Weights of a small GPT-style language model, trained from scratch on English Wikipedia.
Size: 16 layers, width 192, 2 heads of 96, MLP 768 ReLU, vocabulary 8052, 9.06M parameters.
Architecture: learned positions, tied embeddings.
Training: a variant of Muon for these matrices, 192M tokens, 11725 steps.
MLP neurons of a small language model. Each row is named by its layer, matrix (up: input weights) and neuron, and shows model dimensions 0-191. Each number is 128 + 32 x the weight over its row's rms, rounded and kept within 0 to 255. Numbers have three digits each.
A block is one neuron, or neurons of one layer that tend to fire together. After each block is what it responds to, as a language model described it from the Wikipedia text at the highest values.

L11.up187:027103121091132143116104154127155162146114177120148104165114064120140088178113151111174095094124128125137158127206173117122121107132062136113152103134131180111082083112128054091152076148139177141127154165117166188108152124136075107128112141112132171130112134104124143113104187122144209110142131154115178057125101111148137160174188167095105095112147168135092178095085087123097103121106166188113113087130131111113147099107074119106122133144107143096207145147172167128104139066138088115132144082095167121132115157122096096202174163074150144141116151097173106155082155170116145174
L11.up260:101127135141142104101154124150137087146097128087131127133127086126175095120138142088165112130141139177132136085105135092153201141097124142178115146129125184192076115053176125114154050110123165137151074126116070152143079142167083079111130148103170121086101146130139175150105133162124165097156150138170215110120124140107129123120144124141125089175114146180142110083049108072125114175124151177109106090197163179104193074076093096114090106114079100112196152193122164097145126109118154129132166171149094158150167101136120146087158107103079143085103122074132131172168108151111098163
L11.up296:056134143134125123152129131113168096146149179107090125081111082112137120135093129103107173110112133182087162170152160183106083151127079139139119133132171135152098163095166140120140100123122160122122137199120130169077101117144104098143116171099154185072082102088078121121118050144155145120191129170054127121089162123124119167145145070142129086109130171094103141101118229138088135115129111123144154165115184160145168066109114129181053093152106148108134144081117175125149056139195140168119146101129085165173147140138054132129120190109100154139118098092111118161152185112133165152
L11.up342:148157146127131129138109138103131130125145155111205095112150053158114057150164164087107140085070112162125135157113152073107111156094147160132089136144085125117155195071154190138098120135157192094161126104073149134132105078147115144093111124099164135072143136071099145117110137163128104066201118148127165111088179136142134153129168105126139141140111108206168069115104150130090144100125144084109196170124096201107141136163140102104156085123079100126164191204105099114102114125125123133092159131133092173176128133145160102104122171103096072158157136086066095124125113156167118195
L11.up391:120075104123103130171130122060123101111134086174147114057150104113170141146116121163125114151189125143176120179085109122112151124074150154111166108106156070081157157093139132153076090105088113139144123151147177122194115044145114088112144154143223166092139142139117087147113073152150114187155107133129114118083097112128130138166132097119149114126122111130135108133149133180103179142137120152212146118151133142164115082036141092166122170110075094097113172069161149152170113141102160145110110134119077102189134117159073152066133128081128221100122090151112124111156151154160098161
L11.up417:177115152118084158143118117113144116124154190137103148088157139146149127117042134128101178133137170088100116185141157158175138123077092090062114188159102160111099099115115167097113140115100148155177106122086105108080129154140152139169158108093137159059103105168112133121110055136159153143104115041110085170086118112125145136124099104122123144137122168205143057127111122185132149110141104103164116172099128108093174084083141146157112216138171140049125172153192122135134148111222104165112174182124120116126165144143086120111108146159119116095127068102121133172165144123114096123
L11.up442:113123126177107130094102063144149122153055112107138135115093078140145127105096142088098079095101144157113157142126129146157095129133159122108132221168160161116137095149136101154135106083156158092091077148179174120180150153168069128137168099059169145161124122114115147156117177118116160073079128130165103128114157104143117102120120147113071073113165159154186134113125103104135157173152117089124066157088194068130131115114103156192130163098132071154101068135162130138138154131115078164148115105165126112101139071130072144186123122090096062130100129076146222133191140135158128090
L11.up475:137127078117091164100166094143104152115137159191075083113102138127086127184111104136133138105125135180101130106128133125123151119152171120139089126095159122198168164107165115145171110082071152112136103086158158066134161117174107071147078106202101129141084145140143156136098066061167108133137100151155076159100051141126050166105188122107118161160132128136115131113165156133112090120095111099149139140124119143154147218153104176128139132054101120106094134128122118150166101093144152154121114146142086163177133136140029133099094224093134081133112122120132117162157171099153148081
L11.up478:030144085160109066140141166144116126135167114153138137099174098147127090131064138105161125131129166180138128158090166158146048173117112119115110148192156148173116163099128179125142139065145156091086156116155121121153111081112074168097126116055141137127127140105119152119116145147101139177131111179098127127186093084141143116118184088162148125100128157110121164100112149169165187115111091105074158128162153109157161073154126106195120107141110153072076112213178045113162128111164130139113123118106058148159084099117129107170141134142108059082132132099082137109127141135119186121
L11.up513:238160143122079133101126082134094151107118116074147144096107111089147085188065129120137104141144125159166109070155163165123126198156125122091066167159125111118080084101235123102129096107089110089130122178184170139126155158157055142132106147206109164107117136116141074111091129125128141123111108119126102130128113061209092157131106156075122172119134116167125149094114052162146159132111125151155109156104122142138187083106114116120123149138139122069101104177141132144133103122137152152147100171112080160133146077169131151102154191105116149085126099147140130131104086112173125189
L11.up544:157127122146075149113115106134084144157115108159107138168103141175145134101135168132110126148111151109104146170074114142186169069160069114122099090102127103121094111134081087112161093131144166133144066207148106212140132096157141132151153161107114174125053117095125132166106123075131166139141165123086178053151182159090120137109132119120083161141111156129123146124138136147135088141124109121134081156073134039119168114124161165161161146142057091151101144152110137043142101136110104153113151145143145124115080105155102111233161110103150193184124090052124118157134135183095105150
L11.up573:092093152137121130084112125127103118107099188132098130122190108170216055088113099120116124116095134128130143147117128139162142111151121129175103135134045114128089128118128073123100069166131098125121197124181135137142113099127165123127139113104163169131121187132177161141150209107107082178120085132186103108138092046129115096147129106132101177153178116187163072142129125138158145138113127164085108134129175115130147077090098106148116149146022117125140168113171119129135128125125124097177050136138060082151123163105117175084144159090207088100159131083135141122173165116156128129
L11.up630:161163109185135175105139087175124061109086095104153187112108101149166104130134136195094131071125111126089110125066146167117174143129135121133087159112104152083120078043139149168109106124111090105118170108116150106141133186161146144130063106163174135129124162150131052129146131143182170164154125149168138092165192103102111156130087132193156128135132136169148093125104081118113167034083186149118158133144129131164100111145086148180163132156087142099126129160109125065106118156136110165161114153107117163100117158098101043104146157151106174091087084163103134185117150085166123140
L11.up633:161180101120150160144108094118124092123160144126080165143106161150186114168105144142103093147110127112118136092082113074153121137181070106102166082146106105141078072121107125148167100150101150134146124126098167135170160085140093110120206125126195129068137103145143082123167091143115098092113094138110126100098117040152110101157150152158138217123183093159112142135074143102157171052074147225118107157077151124116141130105101102150135125137130096133133167101087116184186133093089132143143156174169136139142152107197091167106116147151090106137120153129151099085123057108107184164
L11.up637:138201192130132073126128190077112075133165149164119111178136095188144096147143159111111123140165100173091145065099124161145142094174145115098144131093135107101116141090081066098165110064107153196118130143190058152157108115158084124108135157106126183133141107108119158206170118132099082117071102128142133036124172149168136090115090138149168154154162121108104184102153086101144135127108141121116114057181097106151125101113109155161105134180075123110157120159142129105121124139113124106121130082153093076132122098138104146171190163050127135190094137119134163128127103103152181119
L11.up748:159117103170118100137124157183160128072145158104072085123147150130106126148088123150132172082114095169103122120119076222108123117155181145081130169181155086107057112126174119114138081115148153179163179089180080184103133112078125185144137116172150156138162101074125095086071131143130131062114112183114106137060144095158156160137118196068116193131080161100076172108159105098117113109124164129139088115146129094116146104165098153130121109132147140092188130134117179098126100159106150107124118119133133083144126103162147110149145095037126164083157130093096181149165159121122144120
Surname initial letters. A lone capital first letter of a split surname right after a given name in name lists and bios, e.g. S in Södergran, K in Kemp, W in Wong.

L8.up53:042180147113124149159152124137160142164158146098083107176110114137172167169208173132125094139151148155099094147135181191108128090109117147140118123101117102122142141097107116108157219119178136161055087102130151139143148103127211158139123142107130104143163110117118060126108188166153080199165101108121141103096104167065130077115106099158162123134132156150137107135142092102121164097145094161148173202131118127099161107102153120155114111116119143107076086131073088130130049193130116125111094127117101153147091098096121147102183100125070115136064156162138118089180103137104154078
L8.up485:148156119114136138186181151150180116123168094125133074181143093148120114123137077142150114134171176135076075088158138170119181097122116146165094115111112163132111071115105115136173079135134180153060107099093134143128194108122119133127093126112138118173078157102110112120125186141159140112079127113093143184142146120129177112138105114143085127160142118137135152086111147119155143099175108196130147153067136186127160111100133097104139129132150191096117081123103167146116055116128097131070121139173153179107121147093212161050061085160107079180129116197184111155142152110078068130
L8.up619:057177103195171080135105122182144142093139092137110093088166061067184121118120106164128121095126138098085160128125156098163158031120093130135200130178096098152119163139149100128166191088098095148121082073113136159113108148118078138171181174128138159175195144208102087148152136104128126114164136100135182148087142119170124137136090129139144136181125105107121149150122058128131176170163073083135071122126139080113166128167108163080098176125083083110107089146137121151160140119108100110128145108145141119045114115143145136123162160129114154134127118136140106077136100179118145088
L8.up705:046152114218121150089162180177115157095130104103097102126156095103080130139092139136168144116143074161139139195144152153133190109196153133147165123129079111149100167139150036155152158096135102149064104162150116131138150153148116127140149148079139119167135138221193100120100159114159112156125140128127132137123119090139116140183103135098163169152127120163147142049101156137122222140136121128122092150089154114082155107164082198101085134137153131059112068138126122095139118075117145125091122096126136080091073140120131157104117081102111117095078085106141124109133069164153122146
Predicate role articles. Articles and determiners opening a role or category phrase after as, was, became, remained, such as became a, was the, one of the few.

L11.up7:069129132127123108092121168124080125147076123133150111137145094103139149160081188128160177156113111107096115126161151108155144131133160140112118160123051084160162189116152045140083166150135179184158118114124123135155120124123089134116145103059185137167113199131142115115100141153133097112148130167186146082123139052152183149119128058128118185148076117159118124151068125111101146156135165111155114144139130062120139086096108100212146137115116192088118098110091103116172128111080121122179171102125133094119093130152084189078080154061157112161112156082109108128177148166162102176
L11.up28:067177140166160119113073108166118177126136183163128114115139117091142105120064134145202148112164057141154102183060114114090127132151134161092106130170144167158086148160121055163110114159146148132158119134083108131147100109112041091144147198113172145119084163167146082112132170090169128113143114115137135079075138128215084101084111081144109138097094152106169101092134202095101144139059160133114101131106150102123124163186132091139102146090124115065149168127136062168135148093136135152134149071179168097134113107143153156088114088134137156154093140117096147097155096154138129149
L11.up63:105214110144139138163120159153116073108106239140163094111175101179086137103137088138079108165145088108133115138064184137151070086117101117174150165115148105247111147104153136156165187153123101099083135153044151148065098116094130135171159117174090119104141104132116080139110158060121151117117158133131113118107114169125127097116089102128080146162097069140152131144131093118152165173128138113111113183141109138112135125164118152173127158117096101096091098154125147140128131120153149096167103047117113111102131190150099100131170170119127165117200126123151134142067093141130121109
L11.up72:223132163133102118114168099125110100139126114147204132071172088122106124121113122170124079061179100152113127163151077094127109122154179127128094115130124101175093126134124114177110066143127151145114144102120174180136127166081122129142127154138094053091109132116142115158148110086154087179147161167097139076138161116159126188126151119156071172130148088178198142090097174126049151084117090113042072138084099121139150163118126153137097166096103151078086121071159189114147110107154112145173151122129140107126136126106121114155226121101124098109112168139162122126131097176162160135
L11.up87:190128092126117102128105081143142156084176141165120120113117146138135100175108062138130138135137112131115156081152158129077137132108112087085097079119166142120008161109146130149106144118117157119148110145107126140141156138164145085123114160090182073154108139149127112056128112081135129094098122132163109149128126104146151124104083140163153144096112177142163102142164128072117145140187126108192095174105108180160091227150058165096151154130093158208128169128084064083189110102148167158144165121165104104108162093158144106081125069155117153151163099076127157060103128143113161157
L11.up147:126176101121142058073109165168158076108164116174103057145131114143126133183157118120166113123093068139058113098107170140165083090198107087058155178161099151101078188123125148135160124199110181129092097109122123122108066167122136127119167169137100145164081117157127145086125165105141151121156162118115145168130140067093152141126090108092144107146114136143119121150085135137126170047191149190095085078119091145087142096083128161119184178120177104072135115144141114120186169152092156090159147143139167092182115114136132137117144140105110110138091113129183156138120185101113129122
L11.up157:070134097138134103136097191150152103098155170148132073111113097151111114125139132114102122161112161151139134154101091061123114093121115130105095121120106118174114128101137056219151179129182134165084194132045154136131150080142165082136098181108135073105062095146175094143087138122176084142129088147135045142088099153091132146145146096173102125121104122157155107113140163121113214143147181188143147069162142120121105115129111129133165158147129136143160146157143111059110144177178127109145117053106112146183093126100091148078100127165131161181134142102115121159072126122183102153
L11.up197:076160189175102169146090158135159178099111120136109141128161098165111186147099139126089134092147161086119166152134114170089206119117171171107137121092140164141090090119113104154150148117119115161138109183093121132138129161151092115112155128101172105088134146115193095130078142140090113134181143139178135118115078114186105125141139131157116185109104127173189100124062159116070197156143128088116132128088177128101075075141102110139105164069118167053119132166096144112150162130097125181187088097089126089107179134092121121068095143044083150124111138152146084127166085123187120137
L11.up215:152156118142168101144087145142097138041131148142107102122205146135089152134168106112122094150155089106099057148120141167146100038202081136150159049162136040154156155146139070147151155136179142130147111084137182156134121076170095091164122078148102132127114156124129088106124133159170142133152166174097120126142150143212188105142116105146100145146145152105102107094138105148125201128118131144126133138142155114159068115129132114191153100139118128112108156095131062164145154094149122085200128101131088025096104113093094136114096144192123111091131132172138113125100113134116139110
L11.up222:120102103197117126216121143137178152101121202127120101119079113126127190119139054108169148080131133033090162095114123134085120133145150107140142172155065168127067109096089092134149143153125100179081146147097205149109170114123178121104168089155100153130089091132167127150095122121172079113139068184109098139068108145117118179126154083107072121081086124155134080074082137138104164098151091184173138127149181108080153136117114094147183112084112162137137156179140136138159154144107074114118173132155117118165116130122113141123143156144106191159123100128088120113163123153145142097
L11.up239:074172138166124176180108173123151143084160134188077085149123150157095181151105143087099123137151098128133145174175182148109139142123101148134089105129106112131113142143098069145131110178103145116131103189130071110203100162143136122204057149103127166107089183127135098130111142102124082100157134159167141148122140151164052127086080106175114154143117143177154113090092175072071185120155144161095151076045113101114129159130137110082139154136180170090115120154142163170124150118148146142121108072097154115099062152168081104066109102140125161131063144094090138125132135128102095126
L11.up318:080174152160147151143091117164170099132173103143160093094124097128052190123116130152068126127173122142123070107130141116107176064116113128188081151124132117116073162127130101157098122163116130142082220131073134133131158107180111124121104164142191107123118118120144075105141083169121104103077103174139082148114169161184143105173149119156160147117100111067154193118166123176130130136100057078125096126105143133127123198208111111127112126149156110149177157106197142158134121060112132159118171140184120137126126154134165120101132095130122097083083160069136146104145160167118064108
L11.up608:115111147154137162126182123094137096065098155106138128086174161168069098164130156119149173144148142184104091113128138144109086116129082110147179129113100091138079098122162106141142099115138154153109118141152143110124146183163181115129111172091126159094159106110121167113115177107115164115099094032170087122141152173145157084117099073092109186135113106167191076176127185143132194154105099137129118149114085133107114141177076104109172092163089137152107185111142112096109087053131141130092187099093167118193163162152136156164171068126053186125119135075102121146122105170120152127
L11.up612:143116154138136133079137200187123178155053091187136099132162068099064144095132126125160099149139148067134120123107160106092098097158111139149109098120165115127082116106072090150187089084176168151077130152128079116131105173142140169157146167131095108134127136125152120120186161051141161112146119140139140110063156135118091161130141171106042131100185154129172112096151107078138166138098106070194191109098104163126082101112113147147147133132169112109122162130081095114155152069118077117126156138120110077135138077148212107129132164122138165108138159130130124149157182178175133095
L11.up621:130151122186089162138156122129118127074134096141090140147132042103189105130089127128177094053143140128135056149147153089099123119148177137131131146137081127170076158129136162170128115137049105125110113079041150173168090128122142113122092138112147103111076160117149147116068116207126075117142132132195144105122159124148165131113108086194205136123131131141160128074122147127147167149152195140127100154088131105095155143094110132131082152163181146095119116116110090156180133121118122163143119071104092145141130115178107134033160137183083102078130112114190077145168141146116130127
L11.up722:110131133138176198117129107147138217148161146172158127094073145084110102155130089145131063154155182145130163141075125156146092139037119186129144080119136129146127160100064090181140130145099126111177138116106134112113112139147147082185136245101159113145092144137142118115117114136135088062093157130145153151131174106109209107112129109143131178157139121059158144138153148094128146112148129117104176090105102186126151167105128122109149100171129085074115090165194096151100114116166110109107146186187162138112156087155098147132154103144093125170081087131139114103118117105087078079
Role and occupation nouns. Nouns or final word pieces naming a person's role or group, often after "a" or a nationality: member, player, politician, design-er, leader, champion.

L7.up766:085122129152177194149144133162163159099128128111162099081148132135085113156119135150175109142117109082157097066164096171159107126152147092161115117170165148125141087119126054124092128134135142082102087128078175181082130125108086146104096166102091123162141105200132028128157167105098142140099138162143177098123198109147160158066172156130166101103134107113174181156090159146092158053137159108099070146174170137140176095142142165133165130109115129117139128159025145143102119072134085139156124122142117141068139111123132070131113111148134105135096130167161148183112087096083113146
Predicate after subject. The word right after a sentence subject that starts the predicate, often a verb, past participle, or time adverb, such as died soon, later, was retired, was relegated.

L7.up390:108161129175137135148121158159115121113150104173114111104188120121062099093133068138090079119173163118131132129120147119095153091122131099108095146135092146158141144122183093130167145150086098121119108114137167108088169119169105046132077156190142154195154144182147137128161109100125145079147092147147091090156136165169201117185085099144175076101123082111121066111159119080117104122188129125184134095113118101093144107148126175157043160145135100134142100129156149092140122087095103179142146171119117095135070129161157091131137114093136193175121096053099116172062188174138104126
Role titles preceding names. Person role or title words, often their -er ending piece (President, Leader, player, producer, manager), plus agentive "by" before who did something.

L11.up18:088154144133094132151116112209142172118127113154173157120154182112096093091114125129139105110097135141113118083142134108136089111115042121139061134130195102131134160138132115114197134145131080145109137133149156196191153127121154102118121113121103118101083146125147127109092125108107152155055139156105142064140198112121137160049108087136127139160118152100074135224084196069134155113175155086134133086162144015061119095159138118136105158108179128121133129103147110118138152116133141100133168149193112135120081154136065160128125105121143130079127135130150092088141074163144195124
L11.up40:094152142172136072082104122125158131105134124113147147103111087152125125088151133125113097164145082122159130129169090099127130139132134165123078122189131151119086189174154115113151126153103126143131055111145104146179063144106150120153161149160125176160098113193095107156136084121129165178117145083083107104119204136126150111077166137091090157089137160096111118067104111147172201139125092161096108066124180172124131028190113105095113136115136097154135121111187144118154145134091154084123084197159157107083075081098124084141191159134065136082130155083173121133156077140115149137
L11.up41:119099138100127039095044131175113202169117133184143079136142118139066134166160145094138116124083206118119094086171122160162145108161112105163166106049132154116161145173121141178144152161103167142148110130117127147135128057117159147078120133136093114153134145108137107120121094128154130135162124059134099131129198130142164129105142152176147161097086094174196078110139167148082201127087098096126135130180175129127150090131119114124148131120182127136162133159149117093113138150127159116093099131179093127097094035098033117106119149121086133099153130124114086132139172087149162159
L11.up70:109152104106137130109127127128181160130139128189086116189152148138098090146125105115115120179061164138117153146131050138138090144161109142168125084141207144187072158094100133134141100188186156140123168150092112169124092124106135126080143150103128162059132156145095148138104160052103130115079130150124119131140163094078171167150095131153140137124128176162115112098156218195179193075145105110119157127129089113082080075141100107153138119117137099122122114104149121134148129084155074154116111091132118156144092084147137094139098138141032124193121093110121078211140134151100096095
L11.up100:137255204132127102096092196132096173109141154199149137121138078148139109071143110116147170113133109118157084112129132095115075152128138129188153127108113057129103140109156119156141188121115149097098141139132136109150144120081121119143140172083182102118086161119123069143144150108159155163125194138162095088111158088157151114097116144116136155089132147124134098099105144145114154154101130119106093074131156105089108106165173157089130158192079132107150178140084092116164146148109114118077118073154142151121099144117172075067144214172165118183147109097181095105138146134060132094
L11.up144:133167125165156116158139133113122178128184116099140076170148029157099106091112139122095139075131137140107121193076134098174163131169140160197148137134112121143154169112181142102079186122135174129075116146171081132108096112151160109129120170111151082108174153160143145120081089122165094235099166087134149122070118158090099091031137128090173122126115182190097157083125140134119163124068135099086108170123122092119133143142118122137115148162129109094127110118114118108172120110115171154103100126158095158130104136139131139121142071136066124088117081153202087084181101126166115122
L11.up186:132094179108072077114158230136142163109144135151104126129138103080116055156099133085144137079121191123137159110193125169144060148066098138136145077162135212119118178123121133142152057141112119128082167140151159112161120109137155122096148108116158132181161133189111114196132158096101114115096106106079143157112180087170158111115117081073156140130133123141131107127123112089134147131127120108131176170116173147088128094136128123068175129096117124119149204125141122082166111064134088123082166103142135158100095052128117157139135089128125110109221155146071168149105151136105135151
L11.up212:117173140157101129139099139115130175158146133121105102155162105178092141088133117134145121124137112135205134084178127141098108150122074114173120127146129089091096120092084064126136103123107170118146130117155154083138114128132155155142153149118166188107146113152128127139107100106152141081139090140143054113107123108176200106066126131082162178159135093101147156078116061107145183192092142134126129142172063081153181072179190139129151145152140105146146147143108121120143078139165068185126130175210119144091115099122122078130128202110097161094154161143163138123110180094030071151
L11.up228:113120147092154112123149162147187131116170104111121147121151133149115112142132102127105091140200073130142158127118129166125137057066192117131095131114194112151086113128129117102165056145131163144111174132228100156152121118152119126098153119139117154152126144093076194144132140069097123156144200123161101024106167155133098164149152156066074139084155178054187127076151109155167125081144140089084089113102090135157082150166142178130131078131126109114134108148120165118172090142131069166113117139150127171135074113108110068104133153134131123103098163121081131152151186091126101137
L11.up301:066144117127081112127110092111161139137076134122076172145094168082145141095096175150087143118103172099156078167148069129064078179121149115130126071180163121144128101143120132142089121090137138127126138193127177136126107133171131098125204128119107126141198101160153172177112163122095145168129159101159095164173154137124163106085107159122103147154175133147115122117065147130185142063149091126143146135130095110160116112142163106135079164158094151160154125121111097092178111158158159111118141141113121111128069069075129027191137161079089066115176116204167115125138127131120073137
L11.up536:083066139113140108125182174105137101117114135117136118146095091108133089139124136092150099115116129133132129168159187137102128162110131156133126095074105163220120146086106171132168110143075180123126172115139138088133083115094056141131180150105096171100167215184112083195153109155108159140094128192125108126076194088187156053104136149112211155085204127120093159114156113121120122091160127115110136117121182137101131154108146101151184145162137169085077103061145141138108101124086140124092134109155120155133145073126088078103137112144131081092143106130119093157123148115067129157
L11.up545:083134115147195174185189169120149131123086132148135110108115057131087100198119119080176156108089141116116111147160141140180107175124092173144106127166183160094125140108113095105131126165093145089079111148190140090145102112117067143125101137076116140161135118201098065071156112107174095141093104090153108061150147094176097148138154103120141110083154098089112185108159170144157182117123134136075133130144139187102151112177109120155106100086073090106172095160084165137190085129083114131125107174160144145078092088153104156085123131143118149157136193119139133097182148142111102145
L11.up563:145138122145150062130155123149128126114080150150204136113146110130109098148182079069138168096113122156161132155143092128188094167156103067137069117102118117169082213202144092154172066188133115149118152151116122201173110124081151092146125178093099133111119097194100121116118112116085146161121107108123083064143150126113056198121116140118129157150168152116156143107117168151168145122124128121125096177143151130105156134136087175132143138155113146168106112143094141144103086107183143130111070142197131120128176099103080073102175138112154096128111171138072060078105071151120115129
L11.up638:141097151115103163105107119162078149094144156155104114036114103120061120126169135136106103105121216108117099116152116152104087143160153121101127147233176157088125178128124094135140114145135058155105102177157118092086043159091095157124180126105117187185146115187098148139133139177110169099102159160146177123099093073151146143140109119129167098114130139088111104112093132112156162127156091104120133124154162136139120104078086076128129125149113178056125170111131133137190136180155115173126138098114120136071092114130126159128159132206108126154116125180157156104192075090102173143
L11.up640:095147040149133153158159120172170097136103133122111088144140118211089138180100212100093127157170139071116126103137119085128115129129150097104160125136151123083116178076097127154105101131100138062113096211087131152154116092172148084108089122130132140193108072162141131173145101155161065110099122091160115109092151113113143090139093119134103114092125109057099146108194166148080140086135111089173132122143153142107161158078135171179128118084117137155142168114128112071174167107143188176182096106121124135127137069117150121099134151116092173167088098125141201134171150169140162139
L11.up728:122051078070171208152159139089111138123141132153112031143133139157113126169152153120143109102107127086046124151171135113161130127138141124134143132140152191180118119112147084122146116188133144108156138097082130143104113107166130161062141112108115125161101149138112140138182074096158079128099084155125088102035132131069120152089175153132148155143167095104131127120146116171126150067127105112055137090150142161104170121125147138128123179108078111097111111127098153203171103138166146043146111167122124138121142139152161127067181170087105080142122139138111181122114100156087119204
Predicate participles and adjectives. Past participles and predicate adjectives right after be-verbs or adverbs, usually taking a following to, by, in or for, such as known, similar, available, ordered.

L8.up16:101164099094141170146130053114108104090166104180111147154111077099119083097128080144140115122165147145123074091119121059040160068123084141116106125117131095098097159126099045125115083148124190146086119155210136156113142136095159158147206175141136138177168145117133114141108084099116157175195102133062077113142133146090071119151102119119157094149145099100135132159092142147164184163131106137161146142084096208103142135149148126190097154124179128128133134147147171124164104129098108167124124102162126102073075152116160124098145138114095136155150162094072107122171072146143153163
L8.up73:101148115142204143126193103121105152109141129096129126142111087146099069112137117171132140118148078155158143142110143081110184152153160134128094144181096143088099172109134091047144137100143168152121097178182132135120145113095122160130113165044145152158165140169110138150135073094125104184076093120169148130118130136098096155034132136099148119076105131124085213093159137157104188113091095109148132140150151136146179162164097185137120163116145166115156103157073158166154107082133166180118090183151132133107077081118095111076162110086117171067130133146175120097105091158095172159
L8.up324:101176155119194088152162084087167149157160136147162119120126116124072152138139151129115080095201087159088076131091162122112127121133135196138147114135160111144100134126129139070143181161116127091107093144128162137122141140096139148173079124149107111045145130132149144135143157081165117143098095146127152149096129118036094131159101096154149102132178213076094080104146088150176123137115103094067093129175164125134134113158119117109129080136095105042131125160102111146132030179133142134125133161130108139075113153144147136190217142114066139163120139113145139081152123123158190086
L8.up755:095138137145126186157123151164122087151176104170151094141153067063113104135141109137154135118169130137112124094134118126144182126133146157146128077173132142181197136148119152092162131140089172133098053123153155061143120116117192135153171100141153152150177138164124108152110133117078136113158163141122088105158076148105142116060107133081120153076122152116087115186148143089115138104112105062084174198146098135114140112177137101110176167099079100111173074112180189116184099069123094133082092141083108128112157141042149085088116123110072167099110140176110207110146136135120136139
Predicate after copula. First token of the participle or adjective right after is, was, been, or were, often a word fragment, e.g. shaped, dubbed, shocked, proud.

L8.up59:147076049130137119105142079141153077119120100139164082135132103161113139106092131194073151133187077130116149118111113119161117141142101165155119123127135103114103122116136127118104135108176105089166132132147194156110111123161164158115117090182142163165142137107093000119101112148159186182167174157105208085156129195131158108121087114117119107130146137138127084165068076151124140121107147115152123184112163119138081137102127149165137102149056120178102144157114184072124144135066144167110122150163115165086098086152113041081133164133118145109109139181113133164090103136121138174
L8.up109:121183121173137129105113129108147135104097150080128173126120119112138105181112087131145125125117161100089100149082166190143145167114079220133094142153096154125097196103119170099125123087125105096145113091119203109123089107157138201116092158142129100108116168107129037138183120159156184110141134156084155091116122140089152128197135122134100155129171137104130184095115156144104107110149139124076104207122162115148124064134164185130098167168180159126127140137145166107162143110126181163109095171101088084111096199072095114099106085125144142071105126151079151156079093165154078117
L8.up220:122111073172195140065169151115108125117145102137123127114110118138105140164102162149115144155107134118054130057135141158208108173098158128127128130095105136108134095097144146095175134113136148090097162143080202156123132131140156155096066180126167137128110116121117071138109116136230183228142139163134138099168123113090157162063171121148168180119097091142163108115099152104134146099142131141131107079134149071128108132174097143166174116117156099111115123144103158141171056133109212095136094121141089097070112060164106130147112178112056123098110113140109127165155144118145174106
L8.up225:172153131137176105136118106094124066057093169125161104150148161189183155124123086190073095130126089163122113111117168152108092130198132126151135125102126094153113113075119135119100189116150117099094138169156111164182190116148065061206116141123130113156140134094163092127146087194131122121137162141156134078206116136086127144090126128159126118163106197106119118050120094059097099100135071127141108098171149136063153152103115078158109135143178121056146177165131156111108121117154163136150100138134096129086139111082089150173106130106148150198107070145109125136102123112111127117
Surname start after first name. The first token of a surname right after a given name in lists, tables and credits, such as Richard C(urtis), Lou D(obbs), Susan Car(son).

L7.up26:174139187103128127118125089160173101098065117172117096157130065136201111127133116150099123076156161164126144099144160081097124090110056133088147068179193111118187068091149128132150171079107134148168108077179114118108133093166126145119168176100137133132078147134167112150150183112128105087180179112128116148114064079109091172104113127112154126143126055126131144167059111142089168102123154090108128126093137128144166147133131104181162109131109101084183179130110140141184121132102085143082110154119133134140172159160056157160081156162144152128083151150093157127093157070156153108
Word-initial capital S. Word-initial S or s token starting a word, usually a capital S at sentence start or opening a name or acronym, as in Silla, Such, SFAP.